config.toml
num_hidden_layers = 26
hidden_size = 320
num_attention_heads = 5
num_key_value_heads = 5
head_dim = 64
intermediate_size = 1280
vocab_size = 2048
hidden_act = "gelu"
norm = "layernorm"
norm_place = "pre"
norm_eps = 1e-06
positions = "learned+rope"
rope_theta = 10000.0
rope_fraction = 1.0
qk_norm = false
attn_scale = 0.125
bias = "all"
tie_word_embeddings = true
parallel_block = false
init = "trunc"
init_std_qkv = 0.0255
init_std_o = 0.0
init_std_up = 0.0255
init_std_down = 0.0
optimizer = "adamw"
learning_rate = 0.0014
beta1 = 0.9
beta2 = 0.99
weight_decay = 0.16
lr_head = 0.00506
max_grad_norm = 0.5
warmup_steps = 227
schedule = "wsd"
decay_fraction = 1.0
decay_shape = "linear"
final_lr_fraction = 0.0
batch_tokens = 131072
max_seq_len = 1024
doc_mask = true
train_tokens = 899800000
max_steps = 6865
dataset = "wikipedia_en"
MLP neurons of a small language model. Each row is named by its layer, matrix (down: output weights) and neuron, and shows model dimensions 48-111. Each number is 50 + 15 x the weight over its row's rms, rounded and kept within 0 to 99.
After each neuron's rows, "fires before" lists the tokens most often just after its 100 highest values on Wikipedia text that the model never trained on.

L18.down791:29 40 46 51 56 65 43 71 62 55 33 51 47 55 44 72 40 53 13 63 51 69 74 45 64 26 50 49 58 52 33 86 37 59 52 50 54 58 57 31 65 67 61 66 57 30 35 52 58 22 46 61 31 41 86 51 61 44 63 34 50 46 31 12
fires before: "-", "\n", " ", "\""

L13.down1092:77 50 70 36 44 81 27 45 41 52 26 35 42 49 62 43 07 25 46 39 49 41 46 32 24 51 61 47 40 71 33 28 62 44 64 52 54 47 37 19 61 43 34 53 48 43 49 49 64 36 15 77 52 36 47 55 56 43 66 35 28 81 36 63
fires before: "-", "\n", "er", "ers", "ing", "li"

L18.down359:50 34 50 56 56 40 92 30 47 59 54 48 26 19 65 38 45 45 60 40 60 52 41 26 57 45 45 53 47 65 62 60 44 53 13 48 58 41 62 46 43 58 66 40 55 81 57 18 33 63 58 50 65 34 50 51 58 54 37 39 62 31 77 52
fires before: " ", "″", ")", " (", " 1", " 5"

L18.down886:55 58 35 55 57 55 00 42 37 45 53 70 49 46 40 45 39 39 57 63 67 49 61 50 55 56 33 39 46 36 60 51 55 54 47 55 52 39 31 30 44 42 48 52 52 39 51 47 44 51 49 48 39 52 54 38 61 53 57 36 41 40 61 33
fires before: "\n", "The", "-", "In"

L18.down536:67 61 71 97 45 31 46 56 26 30 44 48 32 29 78 39 26 15 64 44 42 50 47 69 16 70 70 60 47 40 36 72 61 44 59 56 77 56 55 49 44 61 52 53 72 60 38 68 18 91 58 53 30 14 37 44 58 44 83 37 49 46 35 42
fires before: "s", "er", "ing"

L19.down130:59 36 37 84 45 58 65 69 49 62 36 42 52 41 45 80 36 15 48 34 43 67 71 34 44 43 59 55 70 56 63 59 67 57 72 58 47 54 36 47 65 53 55 69 46 40 48 55 43 38 42 64 37 69 71 31 59 69 38 68 44 32 35 31
fires before: "\n", "-", " ", "\""

L18.down451:57 32 40 43 44 54 85 55 51 63 52 26 30 67 36 54 28 48 77 61 35 37 10 64 64 53 29 50 49 57 80 22 67 55 55 87 83 77 29 82 47 60 67 53 44 70 47 22 29 45 58 52 59 67 48 58 46 50 75 45 61 56 52 69
fires before: " |", "00", "30"

L19.down1086:32 83 48 44 27 41 77 44 48 30 66 54 29 29 77 72 34 28 53 69 31 75 80 67 47 42 26 32 47 58 66 62 32 47 21 47 55 50 56 57 29 62 51 61 62 65 47 38 62 49 55 65 50 07 57 04 46 50 50 22 34 44 56 52
fires before: "f", "b", "ot", "man", "s", "ing"

L19.down271:55 51 47 46 40 42 07 46 78 53 60 43 51 33 58 49 52 46 63 58 51 35 43 56 46 40 34 52 41 57 61 54 64 50 56 53 56 45 57 60 42 44 52 36 47 47 64 48 59 33 50 44 51 55 54 21 32 65 49 55 35 43 58 43
fires before: "\n", "-", "===", "The"

L11.down796:46 52 52 40 52 39 20 46 60 39 39 33 62 59 43 69 41 49 37 21 32 56 62 17 74 50 52 54 37 61 42 49 64 53 64 31 64 30 49 63 43 67 74 37 29 25 21 51 27 44 37 58 64 62 60 47 37 35 55 39 44 84 50 45
fires before: " the", " he", " she", " a", " ", " it"

L21.down195:41 66 37 62 58 54 83 67 44 57 39 48 39 50 04 35 58 60 24 49 44 25 53 51 51 49 50 62 44 38 30 45 24 42 61 49 74 72 51 46 63 49 56 46 51 40 62 33 32 62 61 08 68 89 46 69 83 52 42 61 51 41 36 47
fires before: " |", " ", "s", " m", "%"

L18.down499:52 58 42 60 48 18 99 52 63 71 49 54 08 84 40 57 47 56 58 49 55 58 59 53 63 46 43 57 41 38 23 71 44 48 54 60 75 39 52 37 47 57 28 25 52 40 64 39 30 49 59 48 16 62 49 73 45 40 54 55 82 56 42 52
fires before: "s", "un", "me", "en"

L11.down140:30 43 70 32 39 37 28 57 47 66 60 37 76 39 60 19 70 65 38 56 74 64 40 72 67 52 43 54 38 37 37 64 59 49 53 67 56 23 51 77 76 75 30 67 36 64 49 54 23 46 74 50 39 66 31 47 62 29 52 54 61 46 85 35
fires before: " |", ")", ";", "–", " /"

L18.down1114:46 58 42 49 48 58 00 61 75 45 54 61 46 38 45 40 49 36 54 54 57 34 48 44 49 45 41 50 48 52 61 53 53 59 49 51 53 40 50 45 55 43 49 44 53 39 45 48 59 51 45 40 48 42 51 52 46 69 57 62 29 44 52 38
fires before: "\n"

L21.down869:52 41 30 65 18 32 67 65 56 35 73 51 40 45 29 60 82 45 56 50 47 41 46 54 59 52 71 47 46 45 55 46 48 68 57 68 55 46 54 60 73 55 71 53 38 80 41 47 35 22 43 58 65 56 75 50 49 55 68 76 53 63 31 55
fires before: " in", " by", " as", " to", " on", "d"

L21.down90:47 34 55 44 48 58 31 59 49 36 25 42 50 60 74 44 72 61 63 55 47 44 44 27 51 57 51 62 64 46 51 50 79 44 55 50 27 55 39 36 39 41 75 21 43 59 61 35 16 34 63 82 68 56 49 45 68 54 69 41 40 37 63 81
fires before: " |", ".", " re"

L21.down1260:42 67 39 32 47 59 65 62 42 33 47 45 42 41 42 61 46 51 50 59 38 44 71 51 58 38 30 45 70 29 60 44 85 19 36 62 57 49 38 61 65 70 53 59 60 34 49 78 50 64 72 50 42 38 35 37 52 50 36 39 75 58 56 37
fires before: "ed", "ing", "s", "n"

L21.down418:48 27 46 44 57 42 00 53 58 61 31 38 61 73 51 50 47 50 65 60 31 70 46 83 58 58 46 72 42 53 55 42 37 62 19 66 52 27 48 54 53 52 18 40 61 59 39 56 60 71 58 17 48 29 64 49 53 38 45 14 57 37 56 38
fires before: "-", "\n", "|", " |"

L21.down168:69 35 37 47 39 73 52 43 34 90 56 36 45 52 66 35 58 36 97 60 38 22 44 44 49 50 67 50 57 37 60 48 67 48 57 40 58 32 42 70 44 62 79 63 64 31 33 12 25 79 34 27 49 67 46 41 65 73 25 21 41 19 64 63
fires before: "ra", "la", "ga", " Ra", " Da"

L10.down1189:42 70 53 46 14 70 19 56 31 59 41 58 85 32 40 51 47 39 36 32 39 60 23 51 65 21 50 38 56 55 50 40 54 49 64 34 42 29 62 26 29 46 50 50 42 58 67 40 43 52 51 51 69 44 37 78 42 72 72 87 51 33 37 59
fires before: " of", "y", "ic", "s", "ance", "ing"

L18.down757:38 57 32 54 30 56 99 45 42 63 56 13 70 46 54 59 33 52 48 32 58 72 53 41 42 80 56 64 49 81 71 47 47 74 32 48 54 44 50 37 65 48 67 65 28 22 64 61 64 41 30 66 35 43 49 67 52 45 24 54 52 67 55 35
fires before: "\n", " and", " where"

L21.down390:61 45 34 23 45 38 39 63 52 60 61 16 30 50 53 51 67 50 45 57 55 60 65 54 56 63 71 59 53 45 42 64 40 46 50 41 57 61 29 63 55 44 32 59 46 49 44 36 47 52 36 40 36 69 64 35 36 42 58 39 66 26 19 47
fires before: "n", "i", "na", "ni"

L21.down485:59 49 56 30 45 51 01 47 35 40 45 58 49 76 50 50 20 99 68 49 39 73 54 49 78 51 43 30 29 48 46 41 62 35 12 33 53 35 28 06 48 39 58 30 35 50 32 54 47 59 68 36 38 49 49 39 57 35 59 51 39 42 40 33
fires before: "\n", " The", " In", " He"

L21.down311:61 38 48 03 65 60 87 54 45 77 65 57 38 47 56 32 71 39 57 31 25 35 58 45 46 34 48 44 38 45 40 58 48 52 49 36 55 39 34 44 47 38 42 46 53 38 56 37 52 45 52 78 46 81 79 46 50 66 59 56 47 42 59 22
fires before: "s", "k", " of", " a", " the", " well"

L19.down209:40 34 31 50 38 43 56 51 49 49 88 67 08 52 51 65 50 66 22 53 52 71 30 40 49 40 57 46 67 81 57 44 32 56 65 66 50 32 46 72 57 51 56 45 43 51 55 25 68 28 26 45 52 64 44 56 53 71 49 30 64 55 57 63
fires before: " by", " to", " in"

L13.down332:59 48 33 45 52 38 34 37 37 47 49 44 52 40 65 37 66 40 45 16 64 49 68 63 58 63 69 39 48 61 42 57 39 61 77 39 39 40 24 55 45 67 42 30 32 40 60 66 60 52 51 63 44 73 34 55 69 41 57 51 51 47 50 37
fires before: "\n", "ed", "e", "ly", "or", "ion"

L18.down238:57 54 46 36 50 44 20 70 38 41 70 39 50 52 51 50 59 42 64 77 54 42 33 72 48 37 53 39 70 58 45 59 54 53 61 52 64 36 40 72 72 55 40 67 52 45 46 32 66 52 34 51 57 64 30 14 79 34 39 46 28 41 52 47
fires before: "\n", "la"

L11.down899:42 60 64 51 57 32 62 35 20 48 26 32 43 31 33 59 81 17 26 52 56 53 47 31 51 51 67 65 67 51 56 56 28 96 30 57 32 33 63 74 70 56 51 38 85 41 42 65 61 88 54 56 58 26 19 74 57 67 40 38 61 38 34 56
fires before: " ", ")", " (", "^{2}", "′"

L11.down830:53 49 30 66 48 80 34 41 37 50 38 59 65 51 50 33 42 45 33 47 34 44 47 53 53 54 42 50 69 45 35 24 58 41 24 34 53 59 53 70 54 84 53 48 67 59 49 60 33 30 37 60 58 42 59 64 29 44 31 40 39 42 50 70
fires before: "id", "age", "ed", "a", "ing", "ers"

L11.down93:48 61 50 65 45 69 30 69 42 89 37 45 36 45 59 35 63 47 42 47 60 65 36 27 51 67 71 61 99 50 20 72 86 63 62 51 51 46 65 58 58 47 67 34 55 59 71 27 35 47 51 51 36 22 63 64 43 67 45 45 44 53 12 47
fires before: "s", "ion", "ed", "or", "ing", "us"

L19.down217:56 41 49 44 54 68 36 42 38 21 65 08 34 51 21 43 51 48 47 66 48 61 49 76 58 65 39 60 60 43 59 59 56 64 11 26 70 47 44 46 43 65 18 47 64 38 59 50 21 57 27 46 42 69 38 30 35 63 31 21 73 28 30 52
fires before: "″", " ", ".", "n", "ni"

L13.down1198:42 37 42 46 46 44 54 24 47 46 53 27 48 30 53 38 35 21 61 57 28 31 34 46 35 44 52 33 38 41 55 57 55 40 32 64 85 33 70 62 43 50 49 52 48 65 68 61 61 43 50 58 68 41 47 57 23 49 41 54 63 57 41 22
fires before: ",", ".", "w", "uck", " |"

L19.down947:59 34 42 55 24 47 61 45 28 35 38 58 40 42 57 56 77 79 78 49 50 35 64 55 40 59 46 31 51 63 49 62 22 48 73 56 68 28 65 70 59 66 43 34 47 41 37 77 23 40 62 60 23 58 62 59 56 57 44 45 61 37 55 23
fires before: "s"

L21.down831:36 51 43 59 48 60 36 43 30 48 16 52 70 55 39 52 62 51 54 59 70 39 42 72 51 43 70 63 73 27 71 61 76 48 64 37 54 36 67 76 44 40 53 49 38 26 44 43 48 65 29 55 45 51 34 80 50 42 46 25 37 29 76 42
fires before: "ed", "ing", "ation", "e", "er"

L19.down91:58 52 52 51 56 47 70 61 51 42 51 42 34 68 61 40 74 50 35 31 71 58 44 34 56 61 44 22 70 45 32 34 28 48 46 33 35 41 51 41 56 36 25 48 49 70 22 30 49 47 54 67 62 90 48 43 51 32 76 61 36 49 61 74
fires before: "s", "tra", "re"

L11.down270:50 15 67 61 42 68 57 54 78 50 20 72 72 77 46 50 26 47 50 66 42 71 36 87 74 74 49 62 65 60 43 51 76 38 67 38 55 45 45 32 29 19 67 59 67 28 56 61 39 34 44 18 36 43 42 53 59 57 68 33 38 46 72 37
fires before: "\n", " "

L13.down351:47 41 40 57 54 30 79 17 46 39 43 35 44 49 74 43 33 53 52 75 37 55 45 41 70 61 43 58 39 58 30 66 70 33 38 76 64 21 59 32 84 54 39 23 31 26 23 60 78 57 60 48 67 34 33 64 34 65 48 29 34 44 58 76
fires before: " |", "\n", " is", " was", "n", " it"

L21.down150:66 79 42 72 66 57 43 84 39 28 53 28 44 33 41 49 57 38 50 42 32 34 60 65 32 55 66 47 71 25 47 83 53 52 75 48 43 35 57 40 32 48 31 57 59 45 40 42 54 37 51 27 07 60 45 66 81 69 45 37 87 27 60 45
fires before: "s", "e", "ing", "ed", "b"

L13.down306:42 25 42 78 55 35 55 65 52 40 52 73 55 66 36 39 67 53 53 43 33 70 69 36 70 53 51 42 64 46 35 61 60 55 55 70 43 77 60 46 60 31 72 46 44 29 68 56 51 31 54 51 39 61 52 74 28 23 46 60 56 47 47 55
fires before: "s", "om", "il", "in", "n", "ce"

L21.down824:57 67 59 59 36 48 20 40 43 30 61 55 47 65 34 54 46 99 67 48 51 70 39 56 60 45 35 32 67 61 46 72 57 15 48 55 51 50 24 30 36 42 46 51 30 40 15 58 26 55 76 45 46 38 39 48 52 29 56 60 50 52 69 61
fires before: "\n", " The", "\"", " It", " She"

L13.down192:55 45 13 56 42 38 52 52 60 43 21 64 62 38 62 43 33 64 58 58 62 08 84 43 28 60 37 54 46 60 47 45 46 51 58 52 30 27 39 61 46 49 50 51 61 66 51 60 62 48 54 62 38 70 71 45 74 48 27 47 62 34 61 58
fires before: "s", "S", "A", "P", "R", "Y"

L19.down352:34 72 63 32 31 65 41 75 46 53 37 45 55 53 50 72 36 43 49 42 65 68 42 59 58 55 10 37 62 54 34 56 50 42 77 41 47 43 59 74 58 29 55 36 42 54 48 31 38 39 26 32 64 27 54 61 54 22 37 42 75 50 58 59
fires before: " |", ";", " 19", " "

L21.down822:49 39 51 44 28 30 31 52 26 33 73 52 50 64 52 57 48 53 52 53 41 56 20 44 62 57 37 58 65 55 17 60 44 41 31 45 19 33 72 37 24 44 65 48 73 48 52 43 33 54 60 52 43 30 27 36 78 08 41 23 62 44 59 46
fires before: "or", "ment", "s", "ed", "ing"

L11.down788:46 56 71 36 57 43 32 46 39 43 32 66 67 39 57 48 53 66 43 65 64 68 30 41 56 46 46 33 25 48 63 63 40 63 49 34 68 55 37 51 38 42 85 17 30 51 41 56 36 40 48 18 56 59 24 21 31 40 27 60 57 27 33 19
fires before: "\n", " The"

L19.down746:68 48 72 40 21 36 74 52 51 64 62 50 55 66 37 35 54 62 67 66 44 68 83 34 61 38 53 53 48 63 61 48 33 48 47 50 53 52 50 85 63 25 72 46 46 76 57 26 34 57 54 48 35 64 19 39 46 60 50 36 64 67 53 52
fires before: "==", " ==", " (", " third", "th", "n"

L11.down218:69 17 45 70 94 44 53 50 49 29 52 58 56 72 47 38 35 54 79 66 25 43 74 40 22 70 28 61 59 56 70 23 55 42 55 47 76 51 49 74 52 39 54 42 42 27 28 51 38 42 36 65 69 52 51 57 30 35 27 49 70 78 77 56
fires before: "s", "ing"

L19.down444:39 28 26 64 62 56 68 53 33 29 68 73 39 70 46 42 68 30 52 38 46 59 63 42 52 48 83 49 52 13 55 54 48 29 49 60 31 52 80 54 53 76 55 62 74 45 76 32 56 52 67 31 36 31 52 57 46 67 62 38 58 28 53 35
fires before: "s", "ci", "n", "g", "tion", "ti"

L21.down556:72 42 58 39 59 32 47 61 60 65 54 60 38 76 52 36 61 58 43 65 47 60 38 44 49 58 28 68 48 37 39 81 31 76 67 47 52 08 42 36 53 61 60 31 55 40 75 47 58 66 44 53 35 44 62 30 65 28 54 76 22 29 17 95
fires before: "tion", "n", "ical", "ation", "ne"

L10.down912:53 71 59 14 48 59 32 52 68 22 63 23 47 73 60 44 49 31 56 40 93 56 28 22 52 51 43 41 71 39 61 50 49 31 54 67 58 78 61 46 46 26 46 68 62 46 79 69 34 99 43 51 34 30 44 84 59 34 45 44 57 63 60 33
fires before: " |", "%", " m", "50", " ", " vote"

L13.down1032:55 39 34 66 49 59 54 50 70 27 81 50 81 63 47 48 58 55 61 56 32 49 40 43 27 58 32 45 61 47 57 30 54 16 39 68 33 26 36 41 22 46 53 46 54 33 55 52 26 58 67 48 24 34 47 63 43 41 18 36 50 71 39 41
fires before: "s", "ed", ")", "mp", "in", "est"

L11.down1122:69 69 50 41 48 83 47 40 54 29 71 43 54 37 38 48 49 47 48 61 38 57 47 45 57 14 63 26 58 65 82 22 67 46 66 63 52 52 57 31 37 49 62 74 63 35 34 51 54 17 47 30 50 60 67 38 08 39 47 46 46 40 68 61
fires before: "\n", " He", ".", " his"

L21.down985:35 53 42 42 64 34 56 76 41 58 26 54 53 99 45 58 55 70 61 77 83 52 70 53 71 77 50 78 67 59 27 69 52 48 63 59 80 51 51 40 94 61 39 66 60 37 60 41 53 34 60 67 74 38 26 46 51 64 40 59 69 52 30 54
fires before: "s", "ed", " the", "ing", " "

L18.down987:40 39 44 24 63 72 65 55 25 62 49 59 30 60 63 48 39 39 41 35 34 32 38 56 81 36 58 35 26 42 67 58 43 42 68 39 47 57 18 67 52 46 33 55 45 36 54 20 52 51 52 43 60 44 42 36 62 51 67 44 30 43 20 70
fires before: " to", ",", "==", "ly", " of"

L21.down1047:36 56 41 56 14 42 47 45 38 54 13 32 52 37 56 52 46 59 51 51 72 55 34 56 52 45 44 57 16 45 51 55 39 79 23 81 50 46 34 44 50 46 43 27 19 36 54 56 79 53 29 36 53 51 55 66 54 46 62 71 46 76 46 70
fires before: ".", ",", "al", "\"", " and"

L21.down1182:51 32 20 59 31 43 80 48 52 38 58 38 49 28 44 64 42 54 51 40 44 30 19 71 44 66 61 85 67 53 68 66 35 54 75 60 62 69 65 60 56 45 64 60 47 38 49 47 50 16 27 52 42 38 65 44 47 62 47 40 51 60 60 27
fires before: " |", ",", "'", " (", ":", " "

L13.down366:48 22 37 33 61 85 65 55 63 73 44 51 51 19 62 44 27 43 40 48 52 66 47 67 53 61 57 61 67 44 57 49 63 41 66 37 51 34 55 46 72 21 42 44 42 54 39 58 56 45 35 36 33 52 61 65 50 53 47 57 51 58 37 42
fires before: "\n"

L21.down20:51 62 48 49 52 65 87 47 55 53 47 63 61 59 48 57 44 65 62 48 45 28 90 50 68 71 43 27 74 62 38 63 40 74 54 36 66 32 49 50 58 57 50 60 66 50 63 25 28 49 32 60 68 29 56 64 29 34 61 58 68 46 56 64
fires before: "s", " the", " a", "ed", " "

L21.down224:58 41 43 26 67 28 33 41 53 34 56 40 70 50 34 53 71 61 64 57 59 47 73 66 70 45 72 47 49 45 45 29 62 53 43 36 42 41 64 67 37 53 25 31 69 50 54 34 42 40 58 63 35 58 68 48 72 47 36 31 44 25 40 33
fires before: "e", "al", "ed", "ated"

L19.down92:39 42 52 15 45 54 24 02 37 60 40 93 79 43 62 51 39 64 46 69 54 36 33 54 52 53 45 43 51 24 43 62 60 72 49 53 37 49 52 40 56 41 62 32 61 39 47 43 29 34 56 49 54 25 57 48 32 54 77 32 52 48 50 22
fires before: "\n", " |", "|", "s", " to"

L19.down69:36 64 45 86 64 21 84 61 36 21 55 35 35 52 28 61 43 50 53 44 32 23 66 53 54 70 47 39 51 32 56 54 72 31 38 64 55 37 18 53 30 52 43 50 47 60 30 57 26 60 78 47 14 64 70 65 67 72 62 33 59 45 42 48
fires before: "s"

L13.down1248:37 29 33 13 36 67 10 53 53 50 49 65 67 72 46 63 59 58 24 74 24 65 36 53 58 54 15 44 67 55 29 67 78 54 74 69 49 32 44 40 33 37 47 57 36 45 43 48 55 40 60 34 64 61 77 38 60 39 53 44 34 59 55 33
fires before: "\n", " ", " 1"

L21.down1259:56 60 61 19 41 77 09 49 63 50 48 55 58 67 55 55 33 54 81 87 46 48 58 65 38 88 61 54 48 43 48 54 48 50 46 45 62 30 67 47 34 34 51 57 68 39 49 43 51 57 54 39 42 58 59 56 82 47 52 39 60 54 59 64
fires before: "|", "\n", " 0", " 3"

L10.down569:27 46 73 29 75 35 62 41 56 64 47 60 85 31 73 56 63 44 66 46 87 45 49 35 42 45 60 85 67 46 85 41 48 71 47 45 51 45 31 54 57 56 47 40 58 59 32 29 67 53 57 55 71 63 32 69 42 60 57 15 64 40 30 40
fires before: " ", " 1", " 5", " 9"

L13.down902:53 59 52 70 51 60 26 49 54 58 41 44 65 50 67 59 49 39 61 28 42 65 28 61 53 63 50 65 22 62 65 69 65 43 52 72 74 48 66 52 64 41 47 51 58 13 44 62 44 36 39 43 57 41 44 40 42 53 61 31 48 70 68 67
fires before: "\n", "-"

L21.down121:37 61 53 09 36 55 00 48 47 32 81 64 56 54 55 40 70 84 49 66 62 57 32 82 70 63 50 16 68 55 37 59 55 43 67 42 59 33 56 56 37 63 44 37 19 45 32 61 45 56 53 49 26 63 64 53 67 50 50 39 53 80 33 45
fires before: "\n", " "

L11.down294:37 69 38 20 28 40 55 68 48 63 41 76 44 68 74 59 56 85 52 42 54 37 38 44 44 44 54 71 52 77 50 75 58 67 45 71 44 16 50 16 55 34 67 25 32 74 27 57 51 55 60 44 71 50 56 45 40 54 64 60 59 31 26 66
fires before: "s", " "

L21.down61:47 46 63 35 13 46 64 50 53 41 75 34 71 43 34 42 49 08 56 55 47 27 51 55 45 42 46 42 56 61 27 48 46 59 73 35 53 67 61 50 65 65 63 72 43 38 72 43 30 38 71 74 64 48 52 64 50 38 14 48 56 74 61 32
fires before: " |", ",", ".", "-", "–", "–20"

L21.down110:54 64 65 25 40 70 94 39 35 59 23 22 41 58 52 36 32 28 68 36 49 73 47 52 54 75 39 41 58 46 31 55 54 67 35 31 47 24 22 47 35 40 39 35 63 60 54 40 44 42 50 41 43 43 39 74 45 58 35 44 63 77 51 48
fires before: ",", ".", "s", " the"

L18.down1067:87 45 63 36 54 35 56 37 05 41 42 56 53 55 38 57 62 27 55 45 48 62 68 45 69 59 51 43 45 31 33 53 41 55 41 45 49 32 77 28 38 65 59 56 57 65 70 29 64 39 51 52 67 66 47 28 43 32 25 54 36 85 21 46
fires before: "s", "tion", "tor", "ct", "ia", "tra"

L21.down1185:38 46 59 37 53 37 31 20 37 49 47 23 38 55 62 56 30 92 31 83 33 62 31 45 60 50 57 62 54 16 53 48 82 51 62 74 43 18 52 65 44 55 63 65 19 73 36 48 51 70 49 56 64 30 46 87 58 47 65 52 29 48 40 69
fires before: " |", ",", ".", ")", "\n"

L19.down93:55 52 49 47 44 42 03 40 67 50 54 52 45 40 56 56 41 32 57 60 61 36 60 48 52 35 30 48 51 52 60 47 54 50 56 59 46 41 50 49 46 41 55 51 47 42 60 53 58 34 53 43 48 45 59 28 35 64 47 49 24 45 59 47
fires before: "\n", "-", "A"

L11.down1221:54 49 53 68 32 38 51 57 24 57 69 44 62 10 29 49 62 54 75 29 51 80 65 51 72 78 23 42 61 74 63 30 62 46 58 81 30 34 34 46 79 25 60 38 27 66 65 45 42 74 47 56 69 50 64 55 55 61 37 60 59 64 60 26
fires before: " |", ":", ";", "%"

L21.down1122:34 63 54 50 79 59 74 73 57 51 56 76 27 49 63 43 57 56 43 61 63 29 61 30 66 47 64 35 75 67 64 49 15 78 64 24 31 54 28 30 37 31 54 37 34 24 50 59 74 21 45 28 60 80 46 34 39 57 57 41 43 79 40 43
fires before: "ri", "or", "ent", "ed", "ide", "ant"

L21.down755:63 59 38 31 57 49 59 46 34 58 41 30 40 50 47 39 36 47 51 18 45 66 68 66 69 56 82 38 54 62 68 59 33 47 56 62 34 32 45 49 47 63 20 53 45 52 66 38 50 61 53 41 27 39 49 61 35 42 62 68 58 71 38 43
fires before: ",", " |"

L19.down787:47 71 53 35 25 62 35 58 56 70 51 71 73 34 38 57 45 59 73 63 42 77 25 50 81 85 16 47 18 38 65 53 30 74 69 61 63 51 42 53 45 59 67 23 51 53 47 42 41 62 51 33 77 51 56 63 54 32 80 40 55 39 46 31
fires before: " |", "s", "P", "N", " –", "A"

L13.down836:53 36 50 65 59 86 72 41 32 42 67 56 50 57 37 36 29 50 44 50 40 41 44 54 57 66 61 63 44 59 66 52 37 37 50 46 81 12 51 69 72 44 52 56 40 43 47 74 45 39 34 25 72 14 52 59 79 49 49 41 53 54 45 74
fires before: "\n", "i", " a", "ed", "ing", "s"

L21.down524:65 39 75 73 44 37 40 48 50 59 50 47 66 44 55 36 50 41 44 23 57 27 48 00 28 57 52 66 60 47 30 21 39 65 23 14 48 50 21 49 71 60 56 44 73 54 64 50 62 51 30 73 72 53 50 52 48 25 53 16 35 33 70 32
fires before: "s", "ance", "ed", "ing"

L13.down877:59 12 51 50 61 48 60 31 31 34 57 58 45 63 47 35 42 36 37 41 23 71 63 50 24 19 12 80 34 46 43 82 37 31 64 70 65 62 39 68 57 50 63 57 69 45 48 86 19 24 61 50 28 23 63 83 57 59 27 57 78 55 46 38
fires before: "s", "u", "tra", "vision", "ction"

L21.down1054:48 42 24 48 39 38 68 50 48 57 23 49 57 48 55 34 31 64 43 35 43 37 65 32 58 43 43 35 45 67 33 52 66 31 59 40 49 47 46 54 69 64 46 44 43 55 56 49 20 48 47 66 58 38 52 35 52 43 51 22 70 36 60 58
fires before: " the", " a", " ", "ly", " an"

L10.down586:53 17 60 36 73 72 46 32 31 69 71 59 53 51 87 37 36 25 33 64 52 17 35 71 66 76 53 41 44 58 59 49 48 33 59 49 56 56 46 28 49 57 24 39 24 48 53 43 21 74 55 64 34 66 47 42 61 65 54 45 55 52 71 64
fires before: " (", ",", ")", "50", " |", "00"